MLP neurons of a small language model. Each row is named by its layer, matrix (gate and up: input weights) and neuron, and shows model dimensions 0-191. Each number is 500 + 50 x the weight over its row's rms, rounded and kept within 0 to 999. Numbers have three digits each. A neuron's up and down rows have the sign that makes its largest values positive.
Before each neuron's rows, "fires after" lists the tokens most often just before its 100 highest values on Wikipedia text that the model never trained on. A number after a token or word is its count.

fires after: " f" 12, "e" 11, " se" 9, " Se" 7, " S" 7, " re" 6
L6.gate156:547496505588410455575501500426575418458526431468417588502640492552537481426539431457548551450619450523502499468517532472552453465470581534556434483531500486504497510493535455456512457501474533514433499609465497498462535514489459530456537501567464448559442544493544538542509554422469439575480405482514515589440446437530440561497536585571450497495549486533405504537428461586535462494516467527635401603523542492534442399429512436479467535427507542406479520528449470513561454556528519498494486546497579472492562519449553487490459495525634507517498555549500575504510505516410452497
L6.up156:434472533506465468525534460522510448432564437499504470529451454591531482481524570590524452545460547572494604366506503506513499607463500531526454511479420512448559532426506533499428570527534452503501536511493410458449492540434425475372447462393550488568469418511474496530521513515555506540387551526508548550443518560459418462514493461513575497478552488457431418454521438449493530516595479514581498487525508476512568534472515401455477498394459559491526549449554452494538543493516418472419501510513353457562449509484460524496434555511614509537549540477531519420572579526390492465

fires after: "he" 29, "ro" 9, " y" 6, "ó" 6, " A" 6, "ah" 5
L7.gate493:466536424556492459444507583450543381460473437566586459567437421448463546516480410519502482533416471462470479529362577533502556519535607499405532422455513507517470525426541437570545475410558596558503430514493565473418456525509531541499555485465508482481466493521494597546552499470545487501461521425531573466541470384495522461546435494498449535507483490453461496523476469468608535461392508547528511505548486537554500590515524476472497481464497366500539518488472500507495440447404464516522503629502464537544519558453471485584406463491557551500582528472432504406514560507531590469
L7.up493:448457499493517467530568443530517544445517548563458454540483388503613478495572488403525442458516486482538505438465473464561405435509480504441475554474530558532532413383487500528464446453588568558549526506471543457386472388482539512486486540508454423508421518509343581473518473503491585558462547579515460474501571467595521484514496513566436537528476435508440478529489519456458496440492551493498564531534624608485437543525510439488485396533452486562534467389492492414405478421558524550519494584502593508505500389542501586440479493460494490491547512508508503551481481467515525457

fires after: " e" 19, "0" 14, "6" 8, "9" 7, " O" 6, " g" 5
L7.gate436:415493498532464549561500546556497505495542546590441450486485510484504498451489497473476482454481487515497542626499578562473508521467521433428568438504391525541511569472501553412456463549459489456492503484600492488435406468482461567564655533536554417372463377547558435514478445459456473430478485505447587564504518461493513491585446509533511598452426481586636512462528419558553520554457521523474506511425446441567476527440506467544463527514488558560537451414496431522417524540491525493461570576564437426442549512493531522526451515463419528594538480493469485481528520494505455561
L7.up436:487490520496518528493447550491536568549601463540492526585559481440481481473616473532550452419536493509572525591486588549446539457538567526434510456482502548527530539541481452452502399585569566547443492458481440437504500442486493461498513515549486463560472492456471539597565438437441501447637539557483569529469551575544496490494594608653462481477493513555469526501523468545565520492482514551516520503406479359582499537472523551494497571382396485540546543382510467460508570532586487538467543523508470501502492504542533522488425539528469453449583444412527515435525481531514557486

fires after: " se" 27, " me" 11, " Re" 11, " Se" 5
L7.gate492:583527477454475548427589487457503435496480563483444541521562434506504461418544402455492512495552545444506511549466454513499534513546483480449567499457476467477398539499469522552526479601506564512477469596475541494426524430583500577505545441538464530597370510507546545556518437454513567482542411502511480513471366478537585531575502527503464353495525448524417534394456469647606464471475462465531493425521549517494491392453554479549418485456515485401480494476513441494476537510533569471581517557459547368495476437560482490505494482493511449470486465511496523465416452472511547486
L7.up492:525513545513485422537507450439384573454502481574486472509504481494523414512566506415481502497384435608544455497452401456552458540546514474476537489466450520595500550537501442542477445506562481449483564498515474458449556476417472517480469517500473517502470395400480445515459459451520488502420536428556465477411521465461598473496463460513547459477461563432444615542469551443555508540472557463493497468467352399521534484464567437537449487457504523557468609525529492517543524563478519564439538448556498527527474454527585556498482483469548472463546503401631562382593514499450558494

fires after: " G" 15, " E" 9, " Y" 9, " O" 7, " I" 7, " J" 6
L11.gate20:558471396472486468488550491545524533571533495464395538590579514512538603470668558488491445476416536482433561496418519457435467550508487531450553571495452439516483486551419529482499355481450549520483514554473535540444456478517565524521573529527439504541460495421522508459489521480493541478496560482565536440419600474556564491402491429551463434607512522521522511469502439487510529550462421544535526562424515437510518496507521532544509500466419430461541471560637553502474453445463528589446514588483432534578521513491547538446532493529488499470555443492473497448592382500564535534
L11.up20:470443543531527448423500552512471514413442571542441489519568404485498455456499467416509532497534434458465457479536468512381456383531549469465518624423511413557407559400517521540547529439362444590521480485490466465527496495496511530532452587561544465612539506503415520502522518406535540524502445599501467344498462510473510473417544513508538494530541477480456503489527541431511512437480523511493463500536454538491460499514548445528561454550494399502532522548476569560539507504515537448396555509433528436506466513533458502493483491506499595484507466531575591472533462441433467651

fires after: " J" 34, " B" 9, " m" 6, " L" 6, " H" 5, " M" 5
L11.gate117:428424561498545519468543432449511605477425451517428454526471475583469468507605537463478555454515441486572456497452531467480543518494551447591545482539482462521415498608522530508552358543446486477572516509481437520458534370363425525577506555613572454522564551539463474502515392463521468524592476538474436491486577462536536504504457517548591485501495447505549483456389554530455570495485421578578557444533508472489600459466451571530490463551497562489526496515493566440416512501451489542491501510454423389505472534522537498494487474529481547512469428496591547494473429492497529531
L11.up117:543485553512488433451428595471442561516504427523479546557389550478544594508470487495521479541472493477475578543501508474563530486465534544482372586438533484551357469384534452473434481492508485583587467472517482341552610454474504532487642519520459540536523496571502407490530515448464565547524509568396456619448560488518403515532429414534578494528517446541527546468492527436536578472519565547487514567449536578494519544512541552496501480482433504488490553511450469504523480437496449478486529491542516427515521453497474528508414452600469466427516460535517459475543518551507562538

fires after: " B" 14, "M" 14, " M" 14, " R" 9, "B" 9, "R" 8
L6.gate31:469506466482529461526456461523437532470397527535471494456541465459514517518514573601569507468422433502487486526411482443459462470475607636538463421549538541480499616500578583477608416509451471484541456521486426571460543458483524546521584457606448493441493507517547400379596503488513546553511472489497510516536427430528534435535531484407499406447481518463498494463495561550433509478665466538510471448479454494548500497584483623564525485542429472464497565523489491467435480526529478503426410499493497462445534463503442576459467514527522547567480480511480532551536540497416520593
L6.up31:401518578533499560422568435521496553532509545529514457556473509504492557491593540513479542526501514576513473493455528416448466440501549494513574548585555460485510478452552516478529444374508570533482567516540421440561508500485538614521652463466449484509514579562516458546506515401482445513521546419543520515547560445523509413526530525484502464455544507549468533495465450484525479503505455558387519479463440405367607483467470541507485451519481585544462460531451576457485494663520493575489505482471394524445529474480438489452582584540484432538501422411448517563501511532460465470

fires after: " U" 18, " Be" 10, "ra" 9, " Le" 6, "e" 6, " de" 6
L6.gate412:563434450535458400534477483466483536474605563533492531501505513499576445560536536471489406447454561458513530600360571493500503561497489516450567516551490549451510600482421518520543523496446540502545521446596519509478563483447501577488436521468502517556467593465470496501525490413517593497479553504516521531428487551517478460448486504438500519491483527502570433442507507524449518472486506503479528474440489432495569577509516449532421487540459586500590525463558362407480638495534459571461472560448475498523483413422462475447566563568605452445484508524512565415519569412499366482
L6.up412:508503498484559409525575491452491509541583470478458524487580411496545472481469499519599465457428462556451513527451515534546464535471506575388587490542492428454555524514498532550498543463537533513488519544487578424549469599475503526452479568523550524517455512528458540631528594480537525525466453491572583444451521568524430530517528533607566649500500557432537459571436489456529502521519494438465484527486484530438531566460473469503496450531457548437544563498449390603461559549575567434549498492462496548618526461467511525417516501419581466495537511549494512381509545548607415508

fires after: " " 47, "0" 8, "–" 4
L10.gate19:498566492495507565479483517464488517502471496466492547492532538527477471535483485556440388484466422457553502470467433485493521497472595438473536468525508507463457467621484462458533396559431500525582509485505502549540469482562411478498514462470538531465486531592552418416443500503421436433550542468529592623544532520567539509506434468527483516444553502523507507462492459457535476481593575619509503497510418438488540479548515534515544440394457525474565490544496486425501540502354544466447478673476461542445603439499572472504512608388436474563613506426436487479478543464509487500
L10.up19:507542487538503472541413528577522565540442593580548521554594517498459499462621514451432524487477447440554484552521552461446552534462503521453447555414530506518414598469482466468441499526478519439531515539498470441562558407464463417520598459495536460522473499437547568582518456453512512408545489441537555505554481565515466448496636475363503496526518509502482552469409534486435529461533592466498515500411547452541462541446473542452503480568500452567497467591531533391454453481478430450541566434565564529542569456541523583523481508516511488542483437457527582446424472608534500443

fires after: "ro" 25, " e" 12, "o" 11, "ra" 8, "he" 5, "e" 5
L7.gate338:439412427485496311492400497458492502494548497580409475532508470523548467478588450514605506433533590534542595507467553568532475522538477440473579562449554425481474568434523549472516600493486589515497442504484452565531441527524460589445423525559567490555525474523419525579538509468478546482540431523486512531459508545483511543544439474452502568515555467491392452552460516557533499602539571457474545465443480561497474570408509497456527536481521551417452528481557491522415421469485515578528512438477548540513535487484460502400493496516601514433599452526524559425516443491497492462
L7.up338:531468555535438451557474535515500450574581647478455547468487399580593554535463527484490442415473526520496409463542510409456462539547504451401475514470544411490537592441520577453498428464512467490532505447471573503421490531464607572505573519512546513501458567531521536433444522546525546523502549519511473425553544387398440419483532488466470539532497481535496502499476505431491419409491555520522525498544501508524519545477491470476419555622490488481548510344495470464528462450432559528532556469462538511480458451433466469494526432471593502605515417572521524501514475559505447401

fires after: " J" 17, " E" 13, " Ch" 9, " Al" 5, " T" 4, " S" 4
L7.gate129:428481473507452472562427552432548472462493494600479484483514525467587533446530504489458433505497538487523458488515481526554488590439501572496528499526467378535531509574552573413492546543487550540395465523468498498482528415519460671554418523511526516511504558483481449456500448511534515523528383502525476525481504500528537445467525485605533491602529527502499532433494516451541531422488516375510552588559480484461501488417485429641563416552399544396518500426495476441515562415475490539425566449486402474487514592575460465556463527533518451502518445526589479468501546593521534515
L7.up129:404454561489531434479537494431427534552508512472453466445504534512512451455549507449531420450450566562536420529519447475560436471494500604487494468495522535469529493581408439440524541475529475471456469563437415484594472553564586442484391519556437562462433526452469538476540470431516474452473462448446528564465479449522552484457626446481526467538440535461490499517461538383398530477479484508543458594503463478486524479535512440457580544517505458607503475412463493377517533464478529485534571548495466519443570491495600490498438389510460543440445438579468470469507569579487627526

fires after: " C" 17, "S" 9, " E" 7, " P" 6, " R" 6, " B" 6
L7.gate509:534492417444473512507596493490543495460474569552516452454551496521557501406488574498502541615498529502573487500480588548446490586452533499501536521444407497570409492473557525403458497482402556462545576524566472541455492533541454425488589584502498491504501524518477475517484363532455459533463419553561544484517511420479508472457484474443500529579621412590531448529572437501472524589478483504585521498563522427482551521510423503489472493475393542571504480485565459475553522516442469490549514428528441468492605489506491380520522432639541402505536494421479447479574508506512461530
L7.up509:503404467486516530559451561516512511596557474544506495455498486452527449452474549537480582611491486451442437512529500475440446513574471573603521598517473475573582390486501448458507460485365492448575602559480505518559509535474546445540482554453459528483384547521540489542393486560543488533448539515529443453498517397460440469460508495505430479369496503501394489531453548422397511541457528516460491510519434530520629574495454454566498482511465593532485460482437488426468556535533509485562506470506419456499588630534444482556538553514479478487533498517497465580547533493480555530

fires after: " J" 30, " E" 7, " M" 7, " Ch" 5, " B" 5
L7.gate501:503375487499535354480556562522547567461485451550482488404451502453452503450462508482524499519471572484483542513438547458501529565393526486574572541464472441521499519541579597393446397532454512532531570536446441554524552571545416487546440497527577521544549475484448473530504527524565525531534502575543443529478511461598575486440517484567574547552589481458518483527487454472501534552451385485522462489543506508521455512540481453559446468528449513527505503481479634460495499506441518538571546449550452443495638559548536505541462472597589550457446381465523465532565478508522549574
L7.up501:398394484446492497447417464486521506518559501481539484433554574520476489505532524455596512525490481470552533485487488597576481459491563529506524497424491543490467520601519466412475463482474477527491436599426439473515492471530499468508404470512474508547438479479386541507457488485478484391536532629484451370429510485575563488483563471416566483488499468481472485571595489401451499543443465559458473514422564511606503572436511519515521466472509436556538473468396556525425444439457487520540626529555486464550433472510503491448407530531457407395539536477487465539596499457466570508

fires after: " C" 19, " B" 17, " K" 11, "G" 8, "b" 7, "8" 6
L6.gate206:440502495503491482488490541501421505421534563494425408448531463559472507443497575489476542540472545528459539475463472517435524475485567523498439476509500509498469388430479564433421462510428567521518462497468486480572566467483461508527499452486536532510433585472498530545444467418544443546508440441562419531503542446493524565498429458487444513593481439551600500508524368466462518546499488445430512432463376462558617492561470492566375487519456604527518505541557506436564550522479542488428464491524374517406520457480559539454610550591505446483488410499476503513596506473577448419
L6.up206:566472472554472584516509559455517549492493521515478498542530560495458541554528627551470512400518558595434492517487483570523502515565466472553440545535482481507514439470629541496484497524488479516460546462520480570562636505473445483594534550465414529414465551513553500495519450489421363468566525496532602383539499468547540579488454461501500506454500481442498468547548536515502578369394565518512510491458501457446517492429536549563466564505438480565518589588495516460627450473457536446554491521490499461503506511616469468495505522497555449479439558584456545580550439581456503463

fires after: " C" 26, " G" 21, " c" 8, "C" 6, " g" 4, "G" 4
L6.gate69:407448509537452513519490542509538498418546454476448468501516471484525524525477517500510533499541582452499608468532416422494518490598370398413401487448560566533541488525557490492516485547457585524487443550401573520490517493443458491432522464450510542511576507520604441381463553472458496480462429547508433472540561437569574504493450576489498514510511441541525507435503430410514625483553477514414547522450513500536516589448401438512413506481494579537496432551530509475529461511486431473444497424405464443480537467468555553504588512434449528538447550475514414532488559571544499411
L6.up69:465451493503460462478536534607552517478482481563574563473457541452517413481466536483443502521483418491415534517503508623532563481464467491475517496499407468433525513481480581444553449507492467490555440493475624486533532383499515594559457546457487488485536610534499376510399556443533384492637595518499480408527597505526445542506392538508470552462492444484458514471504484424528439393536498426524521495515442497493548506538456554528494567514618462472413516518577525555434434462500518523537525556513526445481474507517398485453550531435488489490492513535556533625450496540463534533